Part of a small language model's weights.
Architecture: LayerNorm before each block, biases, tied embeddings, attention and MLP in parallel.
Training: a variant of Adam for these matrices, 922M tokens.
MLP neurons of a small language model. Each row is named by its layer, matrix (up: input weights) and neuron, and shows model dimensions 544-671. Each number is 500 + 50 x the weight over its row's rms, rounded and kept within 0 to 999. Numbers have three digits each.
After each neuron's rows, "fires on" lists the tokens most often at its 100 highest values on Wikipedia text that the model never trained on.

L6.up1846:400555438489442538561558455591570485533523539593617488428536461477509493482436480600450535462542523393520511510555462510529508534412562508527546472394465502506459564493435529459549475547508427497417607447490496442446481485489518437449573552494537412476451484536489589578376492481594502479393532517435512433572517448520510512540519420473466520448529544482610484532541450549492472455575
fires on: " in", " In", " of", ",", "4"

L6.up1111:554511515453509389455411520542453478477361498552474514555553513495458559526509477536473509480507529467491480494482486529485555503555527457516500419497429450454462455476411498455483484432552474482395462559531461488523538465499453483495474498604512466522425514542538542486423413549553366480527462454578576482480500369545558522477509478477480639502417529500485535537476557492569538560539
fires on: "9", " in", "0", "3", "8"

L6.up1093:471573566434492463585528560491420556448481554460486441452518525524464544562382479511576469594446588470559515492456511539508492516543547642470399431527472431574509495528474484503485482489448522565487550452591546461448493399587511509545483480567441570459464555450514512470521488477521512454476458505484459510585445469602503453482456523407544513510501530482490553465456475468520463427504
fires on: "4", "5", "9", "3"

L6.up2902:552513507476431450498470608555471567447415518516631504542560480470547541558504503493526608527553587497412479498566524475535541490448670451462493485433503483450474459521447541537481468445433513575399539521497473521450605579410401519661510621460561498513504479424538486457567521520520505506495553441540449522519622473441526499574549481501476393543507523497504538496489583521536530499472
fires on: "\n", "0"

L6.up12:444526480509499440574506533567404430512509543475595478515540547511474495608532499532412469519491473443505466508577489407503445551476579495480530547490510511542498572605452528486561496466592404509407452554482525546463605511593504554505647533507541500498495429466532435596495385461536560515424479481611516544499562518471419527520453466440462538565497525490568463577441508555577434451500
fires on: ";", ",", ".", " and"

L6.up1551:549511485495501495488395540414529461490455442478503469521414516414563460468475494497461530549481502491434448521578489572494466543570527553490462517383472532499549454576472509544526454568486499520444357432447572467479466458409447535443496497435485360564429503487401495461371530387509500513484539491531485532580502582436474536542571535480470579512633512473565507474547582481565449556533
fires on: " in", "8", "9", "-", " through"

L6.up308:510561481506498465436528510504537497446460547540575457505400407539434504508531499499554498511472547501574553491391460503467564608322452506568527472439447592393486434438547410429469414546498472430452419449603442461573404563538491473465503422462574568456442456595494532467525503583506497453577505471452490549512522488476510396483533539486638528477507491477591524548491470518560539461483
fires on: "0", "N", ",", " (", "6"

L6.up804:492439489571483480550519500625523505494507529494507473486481482440373484452556537465501459535517542467489543474472500382486605481549503468507456504515496430575516466532501521531517413561619517426453579451537489489530505513449505482487512584457515538478420473444502504472556538493481558455389462536468551464508494501539511513515467545494499516484534564551528499561582466536450390526512
fires on: "\n", " public"

L6.up2651:483512499456502502453512554476479523509468474532485509433480571521542498466488544426473548448429482473505447427553533481438516477486426498534508531448476492496510435513380489577476480431475497499497531482539442456526522495535453452450555449513502510523320539533406340482448508484468563586581541581475491543448495472532452529514406442474488443566407571504526538540427508537429455468531
fires on: "1", " ", "2", "3", "4"

L6.up680:522490525504571442530452496557549487507566502505604482521574469549432470479520511497398478542428520510481560485541584525506517612458571526579456490541501493438483467460503556555519588488464478506592505546535421487509587571524513473562426471567505537487542506494501409492456493461529553514489472496451515456562473476500650492417603441582479617506400492539526492510502626468474496498496
fires on: " by", " the", " at", ",", " from", " as"

L6.up2498:504506521423451575427402474603507531518399501499536485489586494463523517493375523463521443510576461571504493441463449447502462462473521536509392464475496552493540503523582485486452531569501540536451516568494520536455528456467523539505434545496518399503490446626495585513459507590481423382560566581487486490493446524474507466566471587532500478588520453399506463427459472542518477499430
fires on: "1", "2", "0", "7", "5", "4"

L6.up2923:452492436550618575576506527503438525360488499497627485590402528464465540482540427579518593491504489435581502479544534468441432467519567501538501417503455599436457504484534478552556494566488432502510500473437531448449463386562511432458432491563505525564451450442434578505557576531555532424533429442497491423421540501498455586529487568504492560483433495352457453539466498452493545503532
fires on: " the", "7", "0", "s", "6", " same"

L6.up1633:494484474524486520532613434584545484524508572471563449456516482492417496448535419463454559445435468482480511550545557567449415563544429484537512498463465538434468428540523488564524418556521497503456645452536444405575476506494514463456474574528626507447505536474498523591467518451473421418506512540580481507489446489547483503500469477604412556438426452468465451441474517518474549557580
fires on: "1", "9", "8", "0", "7"

L6.up2064:406536482440500498430535598584526546511438501471521443493499532461489520542616457505502474549537481480511468484462544389498534501361543558448487415432459522543461474520433533444372496439532398453382443495392507498462489471435492463523541577536430427429468566450546475536415479528468460540462472473509415440614551529524501503461497515609528547493459488463501541461509382561524470474542
fires on: " |", "'", "&"

L6.up1670:487550522518505502443539550533516483466480602527571547434500550483445547468445574568461551489522478478493412500549553448441471503451646541541549463508506539484417535550443439481595317497556407465437444576438497462531468570600513564475555443528504491387528579518482530424572416441462424496500499505504488565512507443494517439432548417428557511450508532455540551616472410472394547500498
fires on: " a", " to", " –", " do", "-"

L6.up593:578639458508461617594494467512435536542415563531513446523470491576531584535436520618484504514508446423501569491469505467528504514410534471513517431497460428458435489430501531481489555473563463483570417472553518419516376547480526479531479431507492567473516399528561476485506428468496518443556484507509436451420459521476542523412488587512471546506461558533583476423444569526519511485553
fires on: "2", " (", "0", " ", "m"

L6.up628:546457474440575479484528455535605477467495451507575508459533423544485521483510495518405533496550456572479501470551515438526542488457497447514422506499567518526457441476551567483545536537492503502493501532476527541545464471519522439536555462598503542490517510511542551469549519488543460467489422482555492495517489506497511631479447478503507497436426501379526469562348572492460427510523
fires on: ",", " his", " its"

L6.up1105:462493531519446469573535558458504496521468470498585455521429528525558484527498486513536499511437516466518461490498468492569493391464404519640505534474487543466475399576465489464552566400480494537560581416489506544437473546508445492537525509545480642474517477428488556472439529458517475478514458513506526482569567539541523444601406519555512561540439570596518512489492360450503593543519
fires on: " University", " |", "+", " and", " ESPN", "|"

L6.up2656:544527470567488447486558531572414520442519488487492435518427473515421437493443438524574554545474473543500519463441464412431488591416499537588509469476532519477482505438471440468476521459406452503490529536569541548448486516538517364528468502591510511577544443473570561448469443603522524490542488446425525435451470438580525384582426533500461601489518544506484408466520445470474573462509
fires on: "\n", " the", " \"", " well", "'"

L6.up2177:487469508549477551516410536514547548502504507446536506478516537490506460388524452464518475401514572566410415508514492384463454524533584479580510448490376583491471532483397528547456457484518497459430503500571484489468496560536456534506406429466474483550430562529520483520551449477525560434591480514482454416443597497548542549460527489592491508510509467436482460484459494428535493445457
fires on: "0", "'", "S", " his", "s", " November"

L6.up19:447529616470542481454457639449512572557444540515518561449470559478460522471463573436484518500481498544465438586518493488497478444453542555514471595455473520442509509477547426567445545404623408503511533492447496486480404470519472461480547493457500455513503552587550496457453469522430475451626426545549469441582548444507574568454443418452516360596531557460478528560447489558567543523581
fires on: "1", "7", "2", "6", " Score", " Votes"

L6.up636:489615548606533478559436509635529500470414577543518437440453539536530491447455494546477530537492578463417531464467521570438485485417581471454512515536502552478483458490454532553499509430395458472504554441399570550457532532500540539573365570417478491572484500447479528497476513458582455593514518468465554398455546537561521524603569500568431494529463427442474462452510527369560463546520
fires on: "|", " the", ".", " Royal", " National"

L6.up2140:427591509471473494594524567497476476485463463609476524522475543460495475503492539592499537462346503480475452496594584476428519527523593545504496479588484374423509530530458448548529513483450420497534557478535570489459459554482487545480529515425581472548410472451549349530487510469467552448555412438551498461574600423495600533567461437520410482494491534503500451470454563508537419454495
fires on: " on", " On", "On"

L6.up865:488558480513463501423553461456500434520506539450560535500383452575558500560454513539521440365517474465456540546563548581561563463475555486590610491520446491543476565586546449465491536450618436468372484497532436512521501550585502536524402555518477401509489435516479481504511579563439511420539469560470451554463513443453606489519493547515453484524542507562566497515413464580499454477482
fires on: ",", " |", " and", " ("

L6.up1622:543477522466474497534483581492558477439510509440590521583625480498487428455507557524479606508492518457496480508556539567516569474527429525550393553485487555486574521493528498493499566544468527487492419544570572463545507517573459550425541469495549536560477601538418512592413404555491449552532422502587582453461461494518549554541463557577411506563476533427544587582463517452560436460490
fires on: "9", "0", ")", " a"

L6.up2752:455586557489606486537496544525551463509513482564448444508429564485403445431437583518481508510539429403512533475412573512517546528502493646477543477509505440512502434502389592523442535516499406450397492462458507420428506578521481497473510421585524433463549528455534470521539499435592398557546509512534512461396515535557511432502471574530494569554481467438526508561497452561500503483535
fires on: " |", " father", " son", " brother", " Dr"

L6.up1216:401531359464494402470464563464525523472410444659424585537465581590495483456487542549471466471494610485545400501534508524485537505435638608467455541544537439456402520503478584477569374548541440521461492457563468454490478526514448480503603456488557504531422573531435490491514508468595468493502439499525489577468522513541464530552545421485573605414446465456490535462429538504573448389591
fires on: "3", "8", "9", " ", "5", " Sc"

L6.up1901:547609503562494520510469480581494500395492493493497513475427527532494463439595550604411537579537524451457449461529531527521524539463445515516471418392479436480539489534505511522569514519516421559448574452481534568451529432539413401528384516502507521519510522443470492444481456401410511545460491450506624484446457471491516553550426431546464475519497557527490468468491503517534484473484
fires on: "\n", "."

L6.up669:575507453456474510458470531564442545436521414534526522428510550496511543523497545529453505421533455547514529479501486517476536481439482613459490530390480487493501485486472461525490554511516501557449494461459528591507528523565535478551637500413505480464492481464497502495551507450494580475596507498480498459503423437387544547518536485535469489467380555472423452402491505557555480522547
fires on: "1", " |", "3", "|", ","

L6.up445:446556567465449514512579569526500467469506530567545498506500419535353507479453520570526495498496460456521363514559495537470585477476572499560429497443505553485576498470497477492521460526528529567439477526550524501543451595637409553596402540466506472446486554443511533460508536466437470454502462598463526533483570539445493506511493509448490492500475515512550435487502563500464514475507
fires on: " ", " a", " =", "-", ".", "5"

L6.up83:582462427614438582513474507459523517469494534482511521470348515497542534540431480509454505575477524538480512530515507380518446505497499468565519429546516456560489530505407484552486447490515513532419491448551543636463389451538462386403516495545495540470520471491483506461494496417529546493573474387555437557467544515528447422575549574421516468535531542518531425430484482411534519466523
fires on: " |", "\n"

L6.up229:498494555393485587514511519544484470517458534534532475548506541555469517479561472549456515416465503589505427507489498518510501616497576527560496430526506454491515557493475547499477454472544462529519549507507484460492530539447431465503456485498496447496422539525461475585375536534471530465487471433516458587483428518503577464530571549534495408503421539532522512492452527481565537513478
fires on: "6", ".", "4", "5"

L6.up2757:502513479452491465495477520467540498489501530535570470435497432641494467380518479512504473535492509526539471491526460417520455513539551527504531438484440511524546382439448516558519458421430520515454466567510417441507498406528459461467541479535527547493502451526578498392559536495523472550482525462538530570447587541528531547552513535604470467517458488471532468546533535509466453464518
fires on: ",", " Island"

L6.up1790:524555460530595507480576414641575442461474425480504552509539525441530445473418563597514503456481486413495513493631532548457546452564453510504478443438463501441515505523406444548517464408432517408406496464514461486553491442468442450473486483435584384515337518446491461517479554446523481516441467471526561427520455529569470522548515520535462476601478486522473522507520408511483454483559
fires on: " the", "3", "8", "K", "2", " Kh"

L6.up684:515507390575548515515493586648555447454550489558481460475433596552519491476500512567471565595535492537580446550467493556488527626565571457454506522548508580407497441603537485535533472458508522506459568476482478449491537609443562490546517429552458513486510539497544457421364481520538428564508508492466523404462477430478567552489601336508470521498463543530517446399532567437453364454546
fires on: " =", ",", " at", " of", "."

L6.up3056:548519521394535550486561520477502557475539511477556496485583605502494445521499493501506531513475536484515371482655519403504570520523475574519524555478498518462474554528416568532552421430513460456496465450472469504564450481502454544472574520482476536497541536535474504537529511488504586534546448471496555465470459421485484547406367451499556526501467520459502424550502520607452522559484
fires on: " ", " the", "2", " made"

L6.up604:474482470480439485514502520520553512496513507541455430547458462457525536495576487522443495461448500569513559523362568490502418439459626466535514478453487559508459393463461503505477536459479475516522525526585458492535369554453474577461597479518416471387517453481507515556487596508502506474400411498477414525501477402449510511548452563580572567571425535466511501511474539451613524517433
fires on: ",", " (", "\"", " High", " Stadium"

L6.up2896:466498447496466489518464542527520559467519505483541580495547569618520537525525442558457574478478487522464493497500577403493513503524461568515481437546453613518507440402416470455537536526467533469440523530579503585457441576466508456547532370595506485512473383492546484488455509445446533544566431446508536490533455528481498522470442483590498419549439518490526492512486390502539441561469
fires on: "'", " his", "s"

L6.up1638:424466546497471434420496603495561504476457528498453575528506477446506555504466441515534556479536559528366446495469450527474467504488567611441448531430490557448502407608500541584493465420542529401391546500468485476493448502496424545552571476428497542498461558523532555429507496453507482462467384522435477559548430486526526558494514583486530510451497531512587539592497591539603453462471
fires on: "4", " in", "5", " In", "\n", "8"

L6.up2824:409505521488498532536532479609534521577582528467581543526521494565485529513562548526442534507543544459467439479400530532559444526469514499548494403374380526506492432440535527500584473467428545534437477450493485484486484481592468492479514605476588398517551503494497583521511463467490526501520493503529548501442556437482553567396544462475453443619471553488524494546582433510454518512473
fires on: "1", " a", " in"

L6.up1137:491586496474515517483505490477508536423456524485464502509476490474480552481528547603446525574544504565550427444522512520513507496512484519406560480474433543514517518545590547540547554395522423445529465616559431454511428488505534513497428514518563577494541577441499406483452441561574502592481552570489490467501534533606586408490544540566515519477477474465496539498504482427505525525458
fires on: "0", " Japan", "s", " Canadian", " (", " Japanese"

L6.up1755:533439475553621438565411520593506476460465503507453630503541410479449425448523416535492491477550514398487554434456606513568532529396526439516533444496522449443547513409437523486423433489478430518507488452377542488496491559636476435582501604480522489554337396458487564542553474445495527453574429462422433456528629483451463505513544391485489551570523401453522466525492581456616482445402
fires on: "1", "0", " World", " N"

L6.up185:491501578491420540512431515534509410463462480618510497509549551569531481445469603402454455512436552458505486465442515547488495480505526537595538506520436480459514534489385572528504385432610514499503409536542550556558512555460429468517448421407485461475462472509566453481400443478586546540539584484422479510538487517495465439431606480512473522525495491400526564523475467505513531476506
fires on: "-", "2", "3", " U"

L6.up951:494474559478557412469413449502547516600523559469519517487476589564542448425601589462555536494563579447507569519549529528510435508470577560546584408471466522449566533523495509506487468457451460516608483397551456469485482496506563557524506538490506508468565537501489579525493516528536555551429486414525548539392491489539557489505511541482541547499444450498488463467471479500546487453523
fires on: "1", " as", "2", " the", "-"

L6.up873:480474462511436470548455539483448486474463508521553573503483484460420552514471465481450525409444433536454510543586556454494538580504416540591486499530497601435548501582570473546501485458574594505485454430458542512428458424476490543562506483508577511431566453548412468456509513479591393457509500537481459471540578464509433526447552413525497501482517543506478492440501568477485468533522
fires on: "9", " in", " G", "In", "8"

L6.up2513:544515486489558562423474496555533447502478553457582485361526456537539520469454503479521491520366505390481484520517515503527566436532516530403355458563483383490481462472434532446568548520522563543465458453403456430556539513513456453564498437521520543529472530431515515485479570470529557525536486437570492575504476513509515547514505426458564469481582485512566528510489505520546489456520
fires on: "2", "3", "4", "7", "6", "8"

L6.up1121:533488438473497497543465508609556510496504523440500456501595549451540461428530483514455578486414538508403431458474509526509480460416523550555449480377532474562516416515432620651468471507580434550502466479498488473565518452522524526455508521516498462458408510488399418551472481506514476570536443471515575512427484499583520466539570523466497573559521499529509470400496378446454473497611
fires on: " under", " the", " in", " of", " as", ":"

L6.up2240:488420553531460513472542628486463522496514550448520506410433480443546585481469637446442530424520426477406487563536475510453450494415523558546563581460551432536397422486487550430487543601608522580478513506484447456470506472570483526464484461523560551396538582464511499558479515555464554594516502616549475425478505484514493446501483482548503501556436440505500514412573499465571465461430
fires on: ".", "|", "'", "3", "9"

L6.up1107:568496491520429467573544545591502514491473487499533527463474506532495599495465525460470579549413553536546475505582516453495484509529558484552546464510463476492522551539557499506502513471599475374365517511518406506510460486642430599543536478427600411422488507383570490480448468412478507550522570484526412490492441443466466567589536504503590448544572507594475587491488519521572545430428
fires on: " of", ".", "°", "/", " and"

L6.up2692:447498506539525636491458511533456460480478539483624482480410583524597561427365539457506526569413559477506473447528561511561511546464531524517534503523480507428533534545528435464538540551574474458477447497473483522568509595456494576527478563423441513472469457525425386461497528420567474521531542452468407530531551500519554449456459384526482470416471451518638534530460489419563412346477
fires on: "0", "5", "3", "4", " was", "2"

L6.up1457:460528412509622566536542571561493435458478489552567447570457518468616461384483512453529433483531458492446465496495498472466523486491479487535471450452473529531526496556474534518558437505489459441438456497529423604415543563470540483494624502452579585478435497475485444499408455498493462570448512517465507491476443345533492506502497548522448524496556632467523550666482474487464438494449
fires on: "\n", " =", ")", " who"

L6.up1715:475508510529564456432472510521480478512513528585445502517386469467454514512571517519506553584463530435496527526474571526546540521540467444554529488535500515512548375526568462487516462422556494426432438463471476514413526608525554453494474515520436516523456444425539444457424442447542560461472505525512534457414565482473546505548464499499448567483496408387542500536575477544477469508508
fires on: " |", "|", " USA", " SCO", "-", "),"

L6.up1789:475464475535452511535541515579556482451414524618512535612486466517502562538493484507561617498482483483472611429550527464491496567456425463422453570485583548521512566430472559536413490479527489436463523549511476471431488390421467526573513496515504577503622509515451472461587567495491610445523447335435533500550444529468515530615439335651415559540508489420529457437460406406560407520496
fires on: "'", " \""

L6.up310:509505505498503549543534603489512545390441617488498600451525592491559477460490489533502470485559503479403469442544518560391513425570546499507513409464549541527573531509449553447496525569524512456512502510488468501397360563533381505485500527450443425441576514488484414492401526499482486488481433545510466548556421491501579509485415432527522578516448482482456535484518498544563504492535
fires on: "'", " (", "h"

L6.up1305:563505480499556486520408544584478502480520510541503477445431413539426476430475564538499581482527544456490509517508500466469570491484510568492430552541462547503564579539356568487442442414502506593524510564448561533498475468408518469578599531549579413507509407511498527535549560525539550428562507490602497444511599545572478481567476469496493576531432562489471473524472496350522455491560
fires on: " The", " \"", " the", "The", " album", " title"

L6.up966:450509426537456574535566477493538517498462497499545416578395480564520522455503425590442445532674481520554478504448549517482490506461483464437582389376441560423459425586532463461546484523481523466445418563565504504420540487493523495476511497475491473562419595526526441559503543486496602487569542579473479514532480462481570452509522524562480459463511514475483442456503557462509474520471
fires on: " |", ",", "|"

L6.up2306:580567477548617453496550502488495410533466481499612557524521472463446441430556564523492454480455530494394546563486526481497498478414526566431493507407474588504515476499484532550576468453488506563377490499616466512497559530584532521516547490562540502468412340563485478490403512537529501487394544494434612492464487493533465538486550602528497501547447583541503505650488523469460392435586
fires on: "1", " the", " |", ".", "7", ":"

L6.up1854:521402497468473548555549498540481446532561561526579536520537505521478531548412507518510530571494507427573473447520539429538447557506509401595449581465478495492446499577497503445498462458472537470389532452423480525553444503458448479542548479469560464471523526477531525539544460490473480448467486429558499460482506491471386518549520551537438525512496540486539513506570530463482524539525
fires on: "\n", "-", " |", " F", ";"

L6.up2283:476485583551537453511531490524410491544467586496521522518404502603517529531492560539512476533501468417516498421492476451510506420449591526569550499484465540572483498524385546525465503538464529430478540480379464574508573533565487538541434457530506435500485516495496423510525588497421602508533493524504538500415567494464500537521439480502541549531478582478504486520450531481608519488452
fires on: "′", "°", ":", ".", " ."

L6.up2315:520560369426525512417543498553633515489491556551445512503510454503507499535473520480492575538586408496453534479445497459492436514575601498539502452425487477500467526495448443530422413457499447447432609470493504514504451524358484475579396568426607572528389558468381529524432565491503440497541436492610510473564487569551504550478455511500439616415388588463509511474567449517453473485585
fires on: " T", "0", " F", "b", " f", "1"

L6.up1523:428514502436482455502480566485478511513452502445532488453526564514496483555485454532464462408503517475546466461474497556437481523477570567553479466454463514499460621582486556557531437474485467426488514472505460570536481531478450557485515570456489451430462500503392498521396426473565492492460561488487502585534400478466512434460451487503508386492502495567479407580496409498467465570466
fires on: " (", "2", "-", "3", "6", "5"

L6.up2360:545421515473485498452608501526519581467454529585489481551445548485523452546434546520449552522573500543391384480502446574511594476510544490388534500508442505477421534514498530437460444556533457516552485558512552452421380522544515377509527494525566549534434507425456499466543496533470524464551478567609484463395547454569530509604506471515533507417491525358485485598551569492539488523524
fires on: "5", "3", "7", " them", "4", "C"

L6.up1290:474461403458439587563491482529571527411468556589600456563464588539448453558576501505485454462410532552519536481494477483502539452537480530509510527494509463429487517675422437475520448538440366532403539495587543555526450507500496434541467456530527490513485534524492488504497577432444413485488502496555452513493573502483523496618469501522489448506436494508592434597500543547497493505525
fires on: "-", " a", "/", "–", "—", ","

L6.up2555:486491388476470535463524543544459536530503531586520471482499526488572556480470438502442533476540541498448464515496511527397485533534548541467538488536447609546530493508534508576454517450558483552418449468535544475407455557490430509539561523434488516578468609457452605557477490458508521658481426491535500446496446514570448528463498529484546439631556503479441506460538539539526497524507
fires on: "8", "9", "7", " behind"

L6.up643:447528465503567566439548441523466423391439454559501473487439493551413450509544420493427558541514574555462479476482533419528497450504619526550459510551551491546493401508531472520567547556482525519498516536524520495447484530539514415482559539591575470444510423504510469514565537479512522549450516552514459451487621434473621476575520547592457477499462461490564497518548536455531432394429
fires on: ",", ";", ")", "\"", "."

L6.up303:501512507431459517654517481473504517407469471488553509398439428471514472543494474501387542500568430605440438474526494461481456522493520447531549431544475452442549474445570481545526530448558480517492473527496481462539465406566510533620474436482436415508587593415571483535422551503536486481471547425522497429432466520442545487515548497549413484524474414471540397436496504513568456446483
fires on: " and", " of", " for", "&", "9", " to"

L6.up2430:436581597499482526529531375466434438424534441489528541535452604509475502526396578576570551604455540522471475461556573484474448532581429561517518493459462406429427524499475555413521534476437499453471531481479418449456566495449489490494451474451615416489481505409511507538431466459551505557492487591526489428438578505533461485515520480521498438527508472489591483537465436533518519503535
fires on: "\n", " or", "-", " †"

L6.up307:431460489443437472448577571595551383453580469455548536522535442464518376617458493519500487563528481494435519513505505466525569473412435461553540459420509551505539433502537551583522500461535384420423568515480460550368493620483558502505571555491437436472451430507503471451575434431526486445590494493520555426573457440437476574593564508459502472508492549488467451535483552504496456518514
fires on: "===", ",", " |", "-", "=="

L6.up2446:470502480487451533521455555539464509501445505468495505487553578435480451444449541453601457503522449553480433547502548452504529462463559586539460433407467469470466408530561429514490565406536479549491543455458497465415490484616472508559574550399549458567598447488436443535535483441479525519478444457523486503399610511508537528551433388463483491537420563478482439458473598515552503504578
fires on: "1", " |", "3", " the", "2"

L6.up848:532530557499478464533467557516445564456449510458500474441533496502449536529453545496459525520463447500471512471551472536435506485435555558473492550575478545556528475551454557588420541512516490624474536427515403472458513566475477453386543507501520440562469479492559461441469491440466428413536476476492444457572569469569481539601584483483442585467522556487533461577538496492516585465516
fires on: "1", "2", " out", " at", "T"

L6.up756:512503422515544546489538513613552476517510498444493512532558596523527447456473551540505520490576574477327514429503405454473518570387499434523395464493516554530464478550412461456497496415392418455521538523584536421533430464509478521576521508493479400441494503547468531480499438524554513526493523512495525497528490409453540515540477526553446475506501523487521508472389507525510516536431
fires on: " \"", " (", "T", "\""

L6.up1260:405535466487547578571578543507502476514474445494507441455523497540578544552578418456445444399409553510602512459490468431546500540526508422570490471474482524438491504493442445479496523386537475450461500454416510552535456561509494472635550485482447456481458471448565449532485457435477456470583488487446461537554495483481527592496469545535524458516483497467562540523533516608549490559391
fires on: ",", " a", " with", " \"", " by", " ("

L6.up2660:446508468526513425446508552511505529503487589539515531460488492479540405555510473488429530484448579500583446518554449496479563414401520497478514495330461564471472509608523543423497465439581514559488508495431551479576460438448406488511534453364544551442461515515422459507516539564411492508495406505552442449506477498515513520507457411533528453530439461515500453483496476398531551499493
fires on: " ", "5", "Part", "4", " Chapter", "0"

L6.up679:519436516495492551518533432453524494512566559559506617581575525443457475511441442560524534514448447417497509456494470507454551494529502469551435498556511481491510519552413549490475467448565533430515564464442518492514417503519398515576480543474523482561510483348465415530437418409477534492539521446469451514414467522431549538507585582512443494537528530466627484575467503466567515578391
fires on: " |", "0", "-", " round", "6", " ("

L6.up3051:458572485491459542465521492541475511390493498501556476526452537535509554431437498473577497408514503454536464458433540587492599519500576547524499467485481500640383491528383524619514549537413498563312505445636499472522397543520478491468515484512549494448502470420532545527497537435496465575431449429476508498596548574555517532484547514534505499488389485401513520582473462592505496504464
fires on: " ", " in", " a"

L6.up1110:548592498537436469425521438574477448425428475483601519515515545443515472514522494534464412490551429442485483549514484462495404519536523511457437429531523552545523541508458528512515496454496437508501418573548459475509442503498501555473487493539515526493386500487405506537448419466533460608577523533493513519525550511453541584498392479400483482485510433445506466446544460566611353451547
fires on: "0", "5", "3", "2", "1"

L6.up2848:514545517427559416416528446553509501558555489411559478612431467453555482516595492508478504530470520542491589579458616478588482594474460456459480478415538499459458438554503489554501534513423405416527582481532466499472442613510517454554533609474500378521383438488409445548519489550494533512495409503537475527452591563540487608481516567543586519572543459476463427517599465491501408518494
fires on: "1", "av", "-"

L6.up2048:486526509560443517566505489575425463455423570476524426459461510488379490455462467538462472536502399504450498517623544536512476488548454452521566395546594486491417475565459544531531498467531525523550586576432444621411452538426466461514504538522436500559545549423460534451417566403459524500480471464498549512486516458441526464565468530524504493457513498463589535468539536506438573533556
fires on: " |", "|", " Toronto"

L6.up2480:431485404501487370474480585463476549593504452434587506500501387521551485516475506530500504598528431521485557550553554542497551496486520499552463489516517510518575466572490481478555429450484526515512420510515561473475521611647444520509475513471579502503462522436490472568478507486560483505490483459521430518472531490536494566502454490530578502528446513505482501480544522394567521627483
fires on: "0", " MF", "–", "9"

L6.up1027:512448516541444512579455450570486446475423397569612504428476531504497494589534492495521517494456522427479522484412532431407474556434612587626520472439472515454465411528501473513507465466477569481485549460473469467524509556503558572613531442528446481553491451461497619595471586509517578459445467543504518469513491488517547512537491472552525462531420493516563448533584456527488504475452
fires on: ",", ";", "°", "0", ":", "."